{"norm_place": "pre", "qk_norm": false, "init_mimetic": 0.7, "beta2": 0.98, "decay_shape": "linear"}
MLP neurons of a small language model. Each row is named by its layer, matrix (gate and up: input weights) and neuron, and shows model dimensions 160-287. Each number is 200 + 40 x the weight over its row's rms, rounded and kept within 0 to 999. A neuron's up and down rows have the sign that makes its largest values positive.
After each neuron's rows, "fires on" lists the tokens most often at its 100 highest values on Wikipedia text that the model never trained on; "fires in" lists the words (lower case) most often at its 100 highest values on Wikipedia text that the model never trained on.

L2.gate1157,246,238,198,138,201,185,193,205,245,176,287,174,230,146,162,140,174,205,228,134,226,177,167,191,192,250,129,177,282,217,206,162,144,211,178,194,140,188,223,175,183,273,293,150,182,203,182,223,133,191,168,157,192,117,126,245,197,148,247,209,136,232,251,186,181,264,227,236,200,162,161,265,209,223,268,227,251,136,181,199,166,291,157,242,220,294,257,161,204,182,171,249,128,198,184,185,205,249,237,316,196,184,195,244,167,222,143,251,248,182,187,257,236,169,175,228,248,146,220,168,212,202,144,178,203,234,164,215
L2.up1157,188,215,213,105,278,100,159,207,182,243,206,226,191,257,177,202,113,183,163,204,190,201,197,313,192,227,144,153,152,179,225,189,74,221,223,205,205,203,202,202,187,238,267,168,165,186,146,258,224,183,177,205,139,145,184,191,178,155,238,257,204,199,201,224,198,159,221,190,149,166,123,223,178,277,185,173,204,277,88,231,154,113,190,173,202,280,246,204,275,190,184,239,234,182,170,214,244,228,218,238,267,192,260,208,236,187,199,153,207,262,198,194,206,179,219,203,202,202,228,167,183,135,165,243,170,213,230,206
fires on: " to", "The", " in", "ory", " as"
fires in: "to", "the", "in", "as", "theme"

L2.gate1490,125,219,188,223,248,202,206,226,139,292,252,234,177,152,236,236,198,203,208,188,236,246,236,125,156,253,210,187,240,217,261,215,97,209,222,218,189,228,213,186,155,157,242,226,179,121,181,197,158,157,226,154,202,154,206,203,188,148,209,212,193,187,155,109,188,182,240,194,223,231,168,197,186,209,243,177,185,120,156,192,194,168,212,264,277,167,323,150,140,137,120,228,241,235,172,128,146,134,210,288,231,231,192,186,182,171,254,215,187,164,217,269,202,201,218,181,178,251,244,145,206,162,135,186,201,157,146,261
L2.up1490,135,237,171,213,220,186,239,239,165,212,262,185,202,152,217,275,180,238,203,100,204,193,210,161,231,215,259,204,218,149,251,201,194,193,185,152,221,215,216,162,238,177,157,172,242,212,202,151,162,193,209,115,149,163,118,149,194,166,181,257,221,218,232,208,138,212,232,170,193,146,220,217,133,262,225,168,139,199,149,221,284,184,283,243,236,173,211,165,211,174,158,234,160,173,137,187,183,151,191,211,251,182,198,225,183,141,297,215,172,216,189,204,167,173,216,202,219,232,181,204,219,223,237,163,183,207,209,230
fires on: " to"
fires in: "to"

L2.gate1496,166,224,104,235,206,237,173,148,286,201,76,195,165,207,188,212,236,210,224,202,186,263,263,126,166,170,206,230,177,215,235,155,189,131,230,141,169,138,184,172,160,195,147,228,225,177,154,177,79,185,172,192,181,173,198,103,176,174,204,199,265,218,159,207,188,196,237,257,192,232,172,172,223,238,158,201,210,250,141,196,198,245,207,211,252,187,192,164,250,217,197,215,125,164,190,203,185,161,224,220,182,213,200,127,246,218,148,226,201,207,176,238,188,148,184,183,184,206,234,196,191,175,223,143,149,213,161,238
L2.up1496,270,197,211,203,217,215,195,176,193,234,223,183,187,164,198,70,232,227,208,225,202,163,181,235,172,246,200,247,247,233,234,200,191,156,170,170,184,192,222,192,174,200,226,203,198,278,233,195,193,220,191,294,216,266,224,268,173,249,182,202,214,185,190,193,234,165,151,210,239,187,190,152,161,191,158,217,141,186,238,228,145,184,197,222,133,181,247,224,217,264,193,163,203,226,196,232,137,205,180,190,219,170,125,160,203,264,133,258,205,188,219,181,207,264,198,127,207,134,115,141,201,200,251,97,170,222,168,264
fires on: " and"
fires in: "and"

L2.gate1340,201,198,213,259,237,218,225,151,193,217,213,223,150,214,132,179,177,141,179,212,195,296,174,186,214,223,240,245,193,217,211,141,228,182,202,205,216,184,209,233,114,129,209,208,291,171,156,193,166,232,206,311,205,225,203,225,262,197,227,227,247,279,220,193,130,197,213,265,182,198,188,260,167,249,152,264,226,113,205,213,175,193,240,210,80,227,273,127,252,195,131,217,106,186,187,203,190,187,289,230,153,178,182,163,189,228,182,155,275,171,207,221,192,191,211,154,204,216,232,217,193,179,218,208,143,164,140,271
L2.up1340,191,210,184,180,186,199,171,206,190,200,183,202,212,212,243,135,196,209,233,294,139,213,282,213,213,211,179,263,205,282,160,199,254,203,171,148,236,202,175,232,218,187,201,236,199,188,243,203,234,178,241,256,209,190,179,212,226,251,207,154,166,162,128,196,142,207,132,214,176,191,219,172,154,113,263,169,234,291,203,199,224,213,212,245,253,163,161,210,215,198,179,136,168,91,245,117,163,220,185,216,271,183,228,265,212,208,202,236,196,167,274,199,215,213,218,238,285,198,190,220,341,135,229,184,203,170,165,213
fires on: " and"
fires in: "and"

L2.gate394,202,202,165,167,224,217,202,173,286,236,261,153,226,182,212,244,161,172,175,239,173,151,173,230,181,162,169,158,133,277,190,162,126,264,183,183,149,185,190,217,176,169,192,194,191,172,169,226,157,232,184,176,160,178,182,209,222,170,181,212,168,144,161,187,172,233,154,205,222,132,225,185,181,308,219,230,201,281,195,198,233,166,203,166,224,180,239,160,209,249,176,182,244,217,97,174,160,133,161,280,280,230,232,226,181,134,176,145,206,239,234,247,276,167,241,238,169,188,210,156,131,194,275,207,135,185,265,272
L2.up394,286,209,243,144,172,168,163,209,228,214,218,187,196,267,174,175,205,242,201,205,202,165,234,226,241,196,261,171,261,227,210,214,136,167,176,176,237,249,203,255,188,212,243,176,170,225,223,166,166,210,140,170,237,187,193,254,202,258,177,173,179,189,176,123,103,225,171,254,283,244,143,259,264,193,296,166,267,170,213,217,171,200,114,225,239,196,205,207,110,157,219,195,241,170,206,216,173,210,169,248,252,175,254,196,178,166,266,228,217,269,195,180,144,209,204,167,233,146,160,205,311,202,213,243,239,177,198,200
fires on: "1", "0"
fires in: "1", "0"

L2.gate389,192,110,220,214,158,154,171,174,235,234,199,173,231,180,206,197,201,222,210,148,194,208,188,204,201,153,120,146,289,168,220,163,203,179,187,155,255,250,176,183,223,234,208,200,150,192,125,190,124,169,300,142,255,231,141,259,191,125,202,177,228,230,165,212,173,219,91,236,198,196,192,267,215,230,179,232,216,108,173,213,178,262,238,172,214,163,159,193,176,167,273,199,169,252,208,178,187,226,228,226,242,192,251,192,170,142,179,154,217,250,232,242,199,195,210,137,192,213,245,214,228,247,211,185,174,187,142,184
L2.up389,208,220,189,152,253,248,231,154,252,306,167,196,179,208,236,190,215,206,199,123,179,216,180,220,210,159,134,201,149,190,211,191,233,190,229,156,160,234,227,249,249,187,185,249,194,145,106,240,180,245,188,193,170,127,143,174,214,169,273,252,204,274,161,265,242,208,286,158,251,168,182,137,162,189,256,224,220,265,194,166,134,206,196,305,186,246,151,111,307,211,203,201,186,185,143,195,230,269,157,210,245,190,116,165,156,162,141,214,208,214,235,181,264,255,165,218,217,182,212,197,163,173,192,232,204,242,197,193
fires on: " in", " of", " by", "aster", " to"
fires in: "in", "of", "by", "to"

L2.gate1101,161,204,217,232,202,207,124,185,205,174,203,170,157,154,259,223,235,221,233,251,226,191,245,224,164,214,220,121,172,189,225,223,193,235,210,211,206,226,232,214,163,263,189,158,168,191,216,213,253,159,218,128,233,154,232,215,177,211,249,291,176,190,137,231,83,248,213,166,232,241,182,220,219,137,247,179,269,229,209,185,287,286,252,233,162,132,205,125,216,164,172,196,267,157,268,202,159,199,193,215,197,218,203,222,181,149,269,212,148,236,217,263,157,242,169,217,157,158,124,173,161,212,232,233,203,151,230,196
L2.up1101,235,199,211,183,247,257,169,171,229,221,153,215,215,160,233,193,160,214,151,234,207,216,182,249,158,180,132,172,201,212,151,182,192,247,168,191,205,233,182,259,202,213,154,182,185,238,227,246,211,231,275,272,242,101,234,177,193,157,200,180,219,193,173,258,213,188,282,235,189,208,160,214,282,297,167,184,183,174,203,212,191,237,134,264,153,229,144,198,290,200,152,194,179,228,222,189,177,149,178,179,207,233,91,163,184,134,113,201,323,199,210,191,209,191,231,172,195,173,115,185,117,188,205,200,209,209,186,210
fires on: " early", " late", " Early", "Early", " September", " October"
fires in: "early", "late", "september", "october"

L2.gate1276,201,157,209,207,262,201,211,126,163,159,205,155,262,192,240,205,192,198,171,276,228,139,309,180,208,239,248,205,178,192,216,187,243,276,171,218,252,214,170,175,211,213,152,227,104,322,182,246,203,163,258,269,231,131,230,219,127,176,188,191,250,195,164,282,116,177,186,221,247,204,190,200,231,171,225,209,218,199,234,192,115,184,163,145,201,223,189,171,175,208,159,141,251,167,210,154,184,263,225,187,149,162,135,208,195,192,224,258,194,193,148,183,214,246,199,157,186,173,166,238,151,208,218,155,188,190,178,254
L2.up1276,198,172,213,194,165,187,197,146,167,213,153,182,211,213,225,215,177,235,195,229,136,151,242,228,225,162,265,152,220,161,188,233,208,225,196,300,213,227,166,165,252,196,166,209,110,273,205,182,241,190,238,212,181,125,169,218,179,195,137,241,212,244,210,279,196,198,207,191,209,206,159,225,217,209,265,297,206,247,249,270,209,274,203,209,141,239,186,129,243,190,107,191,232,189,157,234,234,272,242,241,240,201,125,238,202,151,256,222,183,184,190,201,189,230,199,163,128,137,209,209,145,209,274,197,174,167,207,217
fires on: " before", " during", " until", " following", " after", " since"
fires in: "before", "after", "during", "until", "following", "since"

L2.gate176,161,237,156,180,188,178,201,213,233,199,158,213,116,227,174,230,166,221,227,198,191,187,257,151,212,204,267,257,273,198,220,209,151,204,165,107,185,212,153,163,114,252,229,232,176,287,202,196,152,169,249,240,152,190,230,154,217,253,92,212,242,200,212,246,210,243,213,191,145,201,200,231,208,198,174,205,214,202,182,238,181,225,166,156,238,218,248,204,227,153,189,167,275,130,155,219,317,213,198,175,212,211,222,139,174,182,231,222,276,186,147,227,210,274,275,188,180,152,223,245,187,244,255,139,165,210,214,191
L2.up176,262,189,160,142,167,220,189,179,159,179,214,173,222,213,185,188,230,217,194,227,209,207,219,183,200,166,245,172,145,214,257,205,195,234,164,152,210,164,246,114,193,295,131,167,124,252,116,248,222,177,226,283,224,223,149,186,241,169,193,221,235,200,175,260,194,166,274,163,147,145,194,294,135,291,125,207,168,190,217,193,293,188,249,184,230,215,134,218,201,162,257,153,256,206,189,187,191,235,232,174,136,174,196,271,232,210,250,204,189,266,194,215,258,210,182,138,156,167,155,232,139,198,282,271,153,220,223,229
fires on: " until", " since", " later", " before", " first"
fires in: "until", "since", "before", "later", "first"

L2.gate252,208,217,205,140,206,168,177,192,189,160,177,239,221,225,171,209,199,255,141,140,192,267,208,178,140,165,129,217,197,236,207,166,125,214,219,183,222,206,197,239,195,225,204,228,220,237,184,197,196,182,218,178,260,240,144,163,126,265,146,177,166,113,142,162,222,193,101,210,249,228,192,126,188,220,233,225,215,229,172,214,118,164,132,213,224,111,120,191,209,195,211,275,164,181,146,137,175,146,211,110,175,203,209,164,102,184,141,270,185,224,238,176,210,210,207,217,273,193,216,150,224,140,183,264,193,177,142,230
L2.up252,144,206,216,175,172,149,215,147,254,198,226,219,161,232,216,250,229,114,201,111,176,246,184,243,208,152,174,166,181,80,276,267,143,176,265,226,218,237,192,296,227,171,182,230,232,170,207,170,180,164,245,177,179,197,160,169,249,158,285,168,149,277,209,224,254,175,281,173,198,293,249,167,202,241,160,222,208,161,214,149,275,193,159,161,124,237,168,196,178,202,206,250,164,265,181,282,213,222,170,219,155,202,189,308,192,240,254,173,219,202,147,191,209,192,147,255,200,213,260,198,97,178,218,210,174,174,207,159
fires on: " it", " them", " they"
fires in: "it", "they", "them"

L2.gate148,186,206,210,175,195,171,210,110,264,176,196,191,216,226,176,259,187,216,176,286,194,270,177,165,168,223,244,142,177,264,281,145,173,213,160,174,191,154,155,187,194,235,225,220,111,171,198,170,244,226,165,316,207,197,193,152,90,196,238,208,125,102,169,209,165,211,229,127,128,270,243,190,251,260,195,273,213,234,165,262,188,252,251,185,194,171,264,233,180,218,174,265,184,166,213,261,235,233,194,240,183,218,152,180,158,176,184,199,248,167,216,205,110,235,150,150,262,187,234,207,171,178,184,195,163,191,219,203
L2.up148,192,185,187,197,183,165,246,164,143,193,183,119,197,208,179,209,157,273,206,208,105,309,219,177,259,186,246,167,282,173,279,184,235,109,137,245,194,226,114,209,189,279,239,197,166,151,177,162,265,183,113,243,150,170,232,103,157,216,145,237,176,132,262,219,206,150,221,170,188,219,183,205,236,264,169,267,220,185,127,205,273,234,199,196,225,164,200,190,187,189,144,205,224,150,150,217,190,186,158,163,279,192,206,229,256,146,243,160,156,149,206,238,199,202,167,251,232,187,240,178,232,166,245,212,172,159,207,173
fires on: " to", " not", " been", "ly", " be"
fires in: "to", "not", "been", "be", "began", "have"

L2.gate837,192,202,195,239,215,225,279,219,248,255,210,261,154,103,227,196,235,206,193,214,216,176,242,141,197,194,191,155,231,189,252,171,126,227,238,191,227,182,150,153,115,258,246,162,149,216,202,229,171,204,181,232,253,203,212,218,172,110,178,200,243,258,190,195,206,209,304,178,199,190,300,227,104,233,238,238,172,199,247,194,228,229,220,207,260,167,257,222,138,167,166,184,220,183,185,197,168,219,212,168,265,192,231,253,159,164,205,234,182,267,169,235,209,163,142,216,265,186,203,201,232,210,217,188,240,176,161,266
L2.up837,199,274,91,199,201,192,190,204,192,222,224,221,180,152,169,208,250,188,221,208,165,229,155,227,200,250,222,255,260,180,206,195,217,190,183,175,157,233,136,232,212,270,210,245,128,258,214,143,136,162,195,146,198,177,224,203,209,220,188,219,172,264,185,214,196,247,219,242,192,124,260,179,224,204,211,150,168,192,261,272,244,302,143,133,220,234,138,227,173,131,163,199,207,176,191,206,199,160,152,255,210,215,208,243,200,201,219,174,207,223,151,241,215,229,187,164,163,200,200,215,167,300,258,190,131,164,182,188
fires on: "3", " until", " Sal", "0", " decided"
fires in: "3", "until", "0", "since", "to", "decided"

L2.gate909,221,173,210,221,215,233,184,153,178,173,255,99,160,199,203,217,218,156,171,148,187,174,220,156,270,183,193,268,139,190,207,218,229,273,177,177,202,196,280,212,157,214,189,240,244,193,208,227,162,193,171,188,202,226,184,159,203,214,197,199,201,86,222,201,163,214,256,295,231,157,197,187,168,248,238,210,172,193,233,180,148,172,176,147,249,204,228,237,216,246,218,234,94,215,218,292,229,137,179,154,174,206,192,239,171,141,186,294,210,99,206,196,163,206,177,221,132,270,101,195,185,200,196,283,133,254,180,226
L2.up909,183,171,167,225,149,201,239,207,202,174,204,198,219,216,140,260,221,202,243,197,183,211,182,218,245,220,214,235,229,215,233,181,217,251,222,157,220,190,281,234,144,217,182,192,191,182,179,130,175,253,187,199,171,145,215,198,175,242,167,205,249,202,291,215,244,182,238,225,201,228,182,191,221,247,236,230,121,159,209,241,159,272,224,186,225,182,184,257,160,202,206,142,114,185,173,204,222,142,176,81,215,221,203,228,194,211,190,253,236,152,211,129,192,224,93,191,195,195,226,164,192,218,216,227,194,177,237,201
fires on: "19", "20", "18"
fires in: "2019", "2020", "1920", "200"

L2.gate1511,151,121,235,157,211,265,225,180,115,137,237,114,183,195,182,210,166,196,129,192,232,205,225,241,197,133,222,263,217,189,164,122,214,148,241,163,240,174,228,125,128,166,186,202,212,161,143,229,131,198,180,252,166,206,175,213,206,175,127,198,274,99,209,230,174,177,231,266,150,239,211,248,103,204,213,211,241,161,159,206,90,163,189,192,255,248,254,204,128,227,232,253,243,155,193,291,194,239,222,176,217,160,261,229,203,164,234,257,257,125,224,199,124,212,127,171,214,291,210,151,207,195,181,211,186,185,194,197
L2.up1511,193,139,206,170,204,204,238,243,159,213,174,181,178,196,239,231,166,216,201,264,262,120,205,221,257,194,224,249,195,170,168,189,245,153,165,216,259,114,263,128,196,195,216,207,154,165,167,208,155,236,131,220,161,214,188,213,180,228,148,218,271,128,273,147,241,198,223,219,196,262,168,167,189,233,230,172,183,227,169,210,106,234,218,155,191,237,192,210,143,221,204,233,206,159,180,221,222,200,196,116,225,135,221,219,222,166,223,238,272,98,202,203,187,191,136,202,232,219,189,155,263,207,133,206,241,199,185,131
fires on: "20", "19"
fires in: "2020", "2019", "20", "200", "1920"

L2.gate500,168,216,226,204,170,163,181,179,199,216,230,127,256,263,134,179,261,277,240,121,157,172,182,171,202,247,218,156,193,172,200,170,156,174,195,152,264,226,167,213,135,178,224,239,187,142,258,167,153,183,221,164,147,133,204,151,210,205,238,264,199,230,175,236,174,160,175,154,234,160,215,252,150,266,198,209,200,172,132,209,187,143,202,213,223,227,185,195,184,238,142,97,193,197,186,245,231,154,159,219,264,201,213,216,142,123,231,245,150,234,159,252,217,192,151,178,241,163,199,246,174,152,183,180,153,222,206,334
L2.up500,217,205,176,195,226,334,181,175,172,153,190,232,219,205,191,100,223,195,174,208,224,231,239,237,186,213,187,244,231,131,237,198,188,135,225,182,187,244,208,280,219,241,202,178,162,335,146,191,196,111,135,133,167,201,278,216,217,239,286,178,194,197,227,187,151,232,275,194,263,204,154,204,190,203,235,138,212,221,232,203,286,220,217,165,216,208,215,264,233,123,101,235,198,137,212,85,195,229,235,162,231,218,204,148,226,206,232,115,151,212,216,203,186,200,302,202,223,213,179,144,228,338,208,202,196,198,249,188
fires on: " to"
fires in: "to"

L2.gate626,205,213,150,169,174,184,220,237,239,207,251,149,239,207,151,227,165,267,187,231,207,154,154,124,245,206,194,161,202,291,200,133,203,203,263,199,226,191,104,146,129,184,221,310,157,114,254,228,174,210,179,260,212,177,181,163,201,167,187,208,120,230,149,233,267,205,161,193,198,176,247,241,220,184,196,272,202,224,209,264,182,142,266,272,166,165,163,212,82,224,311,205,202,181,227,275,169,192,186,132,266,215,203,218,216,242,172,304,188,193,203,210,257,205,130,175,242,106,202,305,217,127,159,196,186,146,181,213
L2.up626,192,177,193,172,173,184,179,219,221,216,221,146,291,212,183,268,241,224,142,226,167,178,157,95,166,165,200,141,242,251,197,187,137,224,253,261,241,207,170,178,176,163,268,251,155,205,267,214,230,215,230,202,223,239,255,187,215,218,220,210,146,202,127,259,209,211,182,186,196,175,256,220,212,191,191,292,228,233,173,268,206,171,260,237,86,204,175,221,111,251,298,132,188,203,218,284,88,177,178,136,214,175,217,238,167,191,204,305,168,169,200,237,192,136,118,90,175,190,169,277,205,126,146,202,173,223,155,204
fires on: " can", " may", " could", " must", " would", " Can"
fires in: "can", "may", "could", "must", "would"

L2.gate1378,153,154,194,168,221,199,175,184,172,240,158,168,216,270,238,221,223,245,186,227,205,150,189,160,214,153,221,155,192,211,187,219,166,264,206,235,249,259,176,263,207,221,171,224,177,199,201,273,227,143,189,212,204,270,142,222,206,148,279,238,225,188,126,205,148,244,200,152,174,275,179,284,151,217,247,256,210,227,211,167,291,185,177,113,236,221,210,163,238,131,211,176,239,172,148,181,173,257,221,202,291,193,140,267,292,203,194,217,184,163,176,198,179,223,177,190,216,260,211,266,208,217,321,185,145,228,226,179
L2.up1378,243,266,200,179,243,212,185,149,226,217,214,195,185,203,145,127,204,180,166,189,233,194,176,193,169,152,198,190,204,166,287,217,168,273,153,233,170,259,198,150,224,219,112,148,196,225,152,193,164,88,259,211,227,199,222,128,209,180,198,193,146,182,209,208,226,279,257,206,189,239,191,230,213,221,186,190,187,165,192,176,274,166,219,240,264,262,216,231,119,240,178,204,185,201,238,185,173,244,171,257,228,158,138,174,199,239,231,127,198,177,206,208,187,164,207,225,190,208,246,230,230,197,240,217,198,196,207,71
fires on: " High", " early", " late", "Early"
fires in: "early", "high", "late", "mid"

L2.gate719,222,111,229,162,226,167,234,224,165,219,183,160,213,160,277,186,267,200,226,203,194,153,177,207,169,217,285,220,208,202,160,198,218,237,216,188,257,239,211,217,202,203,214,181,225,167,227,144,211,259,196,171,204,214,168,208,245,263,192,227,124,202,227,237,186,152,188,182,206,277,123,216,255,217,232,247,196,237,214,222,196,201,196,145,186,245,223,278,296,239,181,201,269,233,200,224,228,138,183,182,252,197,150,209,209,195,207,161,115,190,220,234,162,169,118,176,170,217,220,177,162,246,202,236,142,167,216,240
L2.up719,218,134,276,261,148,169,240,197,165,171,191,202,222,182,208,221,165,231,216,221,166,213,210,183,156,252,197,200,178,176,233,198,154,156,111,209,180,228,185,198,266,155,312,193,234,222,232,152,200,268,163,187,183,212,123,165,145,172,206,159,115,235,207,184,153,201,261,271,223,218,212,187,221,189,341,202,194,164,198,249,187,284,125,219,152,220,203,237,164,243,207,197,152,149,142,114,216,150,179,165,225,291,229,276,270,239,168,200,204,228,220,281,133,136,207,185,178,150,251,184,259,168,228,228,194,165,247,187
fires on: "s", "11", "10"
fires in: "2011", "1990s", "2010", "1980s", "2010s", "1970s"

L2.gate653,121,175,277,210,169,177,255,179,204,214,178,215,182,207,172,170,180,224,247,178,205,247,191,178,198,208,232,169,239,135,195,144,159,268,238,150,141,222,252,194,219,145,215,195,139,189,169,209,187,221,244,222,202,208,154,121,167,177,275,181,165,195,235,177,205,147,227,280,218,236,200,221,96,289,131,289,209,157,145,198,141,140,170,196,205,212,173,192,135,268,198,138,241,262,232,173,202,205,188,188,193,215,141,201,187,202,171,221,135,175,170,268,198,246,200,185,260,142,187,244,177,205,233,196,151,106,247,227
L2.up653,144,234,200,187,246,179,128,160,224,254,218,215,187,195,157,183,154,177,226,257,224,149,189,185,170,229,212,206,168,133,172,216,178,218,224,183,250,269,192,195,227,200,229,107,176,134,192,166,251,191,173,183,199,195,155,162,167,189,242,214,216,162,178,187,261,185,240,156,215,215,167,222,188,258,159,251,147,251,149,215,219,198,233,224,162,291,151,196,92,240,172,180,198,259,236,173,177,210,243,145,258,128,205,186,152,115,269,165,183,222,152,209,205,189,192,251,192,178,187,182,145,228,271,142,178,207,245,197
fires on: " to", "1", "ens", "un", "ff"
fires in: "to", "1", "official"

L2.gate326,154,222,251,173,202,273,156,170,229,164,227,155,232,167,213,192,245,227,225,190,205,211,279,201,191,207,270,178,238,148,207,152,108,215,211,151,154,249,219,160,241,214,176,243,173,294,194,211,189,119,257,211,168,178,228,216,170,228,121,240,212,232,195,259,134,225,279,236,193,211,218,226,213,168,251,249,231,163,231,184,227,184,195,145,220,239,170,168,220,158,152,183,260,169,204,216,156,245,221,198,195,222,165,205,185,182,214,213,152,210,155,216,200,248,172,132,145,133,263,249,78,214,250,185,256,237,142,209
L2.up326,167,229,111,180,170,214,238,219,214,194,184,204,244,235,175,216,204,239,244,192,256,187,255,212,215,246,226,208,172,131,215,225,190,178,234,157,200,223,154,180,202,215,164,280,191,252,209,166,155,115,171,166,221,103,200,220,195,200,203,212,215,250,198,289,161,283,234,244,225,217,147,246,213,190,230,228,181,195,269,211,223,247,207,170,180,241,191,147,196,153,175,283,220,180,250,271,198,252,216,199,198,230,158,189,187,207,188,217,206,255,119,212,222,271,204,168,190,101,220,235,101,251,347,201,230,220,173,198
fires on: " since", " until", "After", " after", " After", " Since"
fires in: "since", "after", "until", "before"

L2.gate898,268,114,193,204,111,170,174,195,134,181,180,184,184,103,215,170,176,205,233,247,127,240,230,198,212,264,265,186,167,177,126,215,218,259,200,251,180,247,164,235,173,150,161,155,180,182,170,175,181,144,191,196,244,229,267,209,175,190,216,204,207,274,198,184,159,103,218,144,150,170,198,227,189,183,195,292,230,152,215,208,231,190,243,144,237,214,202,253,202,200,195,204,233,132,193,219,156,198,169,221,189,157,156,285,157,129,180,188,211,197,228,265,217,190,254,196,124,183,187,215,277,168,153,211,190,231,185,213
L2.up898,240,150,159,127,174,179,189,212,179,261,173,160,209,224,187,239,185,187,150,206,222,181,175,189,272,297,168,222,200,171,170,203,189,193,212,242,206,239,200,203,81,194,233,144,211,149,190,213,210,139,177,201,232,132,217,177,183,271,197,201,252,201,310,182,218,126,228,235,226,236,160,145,175,255,177,182,168,178,204,112,221,176,226,218,249,284,234,203,142,206,237,237,167,211,198,174,191,192,206,124,160,239,194,199,199,257,168,206,235,175,86,237,155,233,246,207,153,147,242,159,190,174,197,216,157,216,153,233
fires on: " while", " when", " While", " put", " go", " Go"
fires in: "while", "when", "put", "go", "went"

L2.gate604,177,238,235,190,235,237,176,202,206,171,167,152,180,162,208,239,221,226,220,178,233,209,232,263,177,151,175,236,180,170,227,189,189,148,236,214,229,217,185,234,103,234,226,166,176,185,259,201,234,223,184,209,172,270,249,303,234,194,230,150,188,190,168,214,196,220,234,219,244,190,218,224,236,204,162,347,259,211,169,194,178,216,196,220,121,162,219,181,215,215,204,169,198,126,211,234,191,192,220,184,220,158,207,138,232,239,229,264,159,191,263,184,150,138,192,195,125,226,157,213,155,150,214,172,185,218,199,199
L2.up604,234,210,167,186,264,257,229,207,164,197,254,187,180,114,137,227,182,280,147,230,225,257,213,216,224,228,150,197,231,159,183,159,156,147,226,228,209,235,233,209,171,202,228,282,156,139,163,218,124,158,139,173,148,231,248,181,182,192,150,224,211,229,148,158,226,130,166,192,229,169,195,233,219,206,158,177,147,215,185,264,214,224,285,323,254,141,206,208,118,167,209,236,244,248,212,225,146,230,237,126,199,180,221,269,182,229,267,279,255,108,189,187,221,174,99,213,206,167,185,159,194,206,136,183,205,218,230,306
fires on: " would", " will", " may", " could", " must", " should"
fires in: "would", "will", "may", "could", "must", "should"

L2.gate676,109,184,184,194,221,205,210,186,247,114,148,190,101,187,188,141,179,189,259,175,171,309,214,221,148,194,191,152,221,215,225,173,130,206,220,259,164,203,184,219,175,197,242,262,252,189,179,225,164,163,256,274,209,144,140,189,147,231,183,255,175,234,223,213,143,206,218,281,184,240,239,131,206,194,243,107,209,125,167,193,218,171,153,232,276,175,245,181,152,215,217,300,149,168,152,210,202,160,180,183,242,174,162,151,260,221,205,241,222,151,207,222,104,187,211,224,254,237,192,179,187,170,205,156,194,141,178,206
L2.up676,149,166,206,200,260,252,241,174,207,177,165,151,130,200,230,187,214,188,247,241,128,184,220,273,180,216,134,161,211,188,161,167,180,195,147,240,219,185,216,224,178,180,209,249,283,206,160,211,165,205,248,256,234,179,119,197,151,268,218,201,224,258,258,204,191,178,202,185,242,280,229,222,253,190,241,122,149,197,152,192,214,182,210,203,248,162,228,166,171,179,248,266,159,140,115,198,184,181,196,145,231,201,176,200,314,192,157,214,209,183,172,217,125,235,223,303,276,88,209,115,203,142,208,159,230,250,211,174
fires on: " two", " they", " in", " is", " year", " members"
fires in: "two", "they", "in", "is", "year", "members"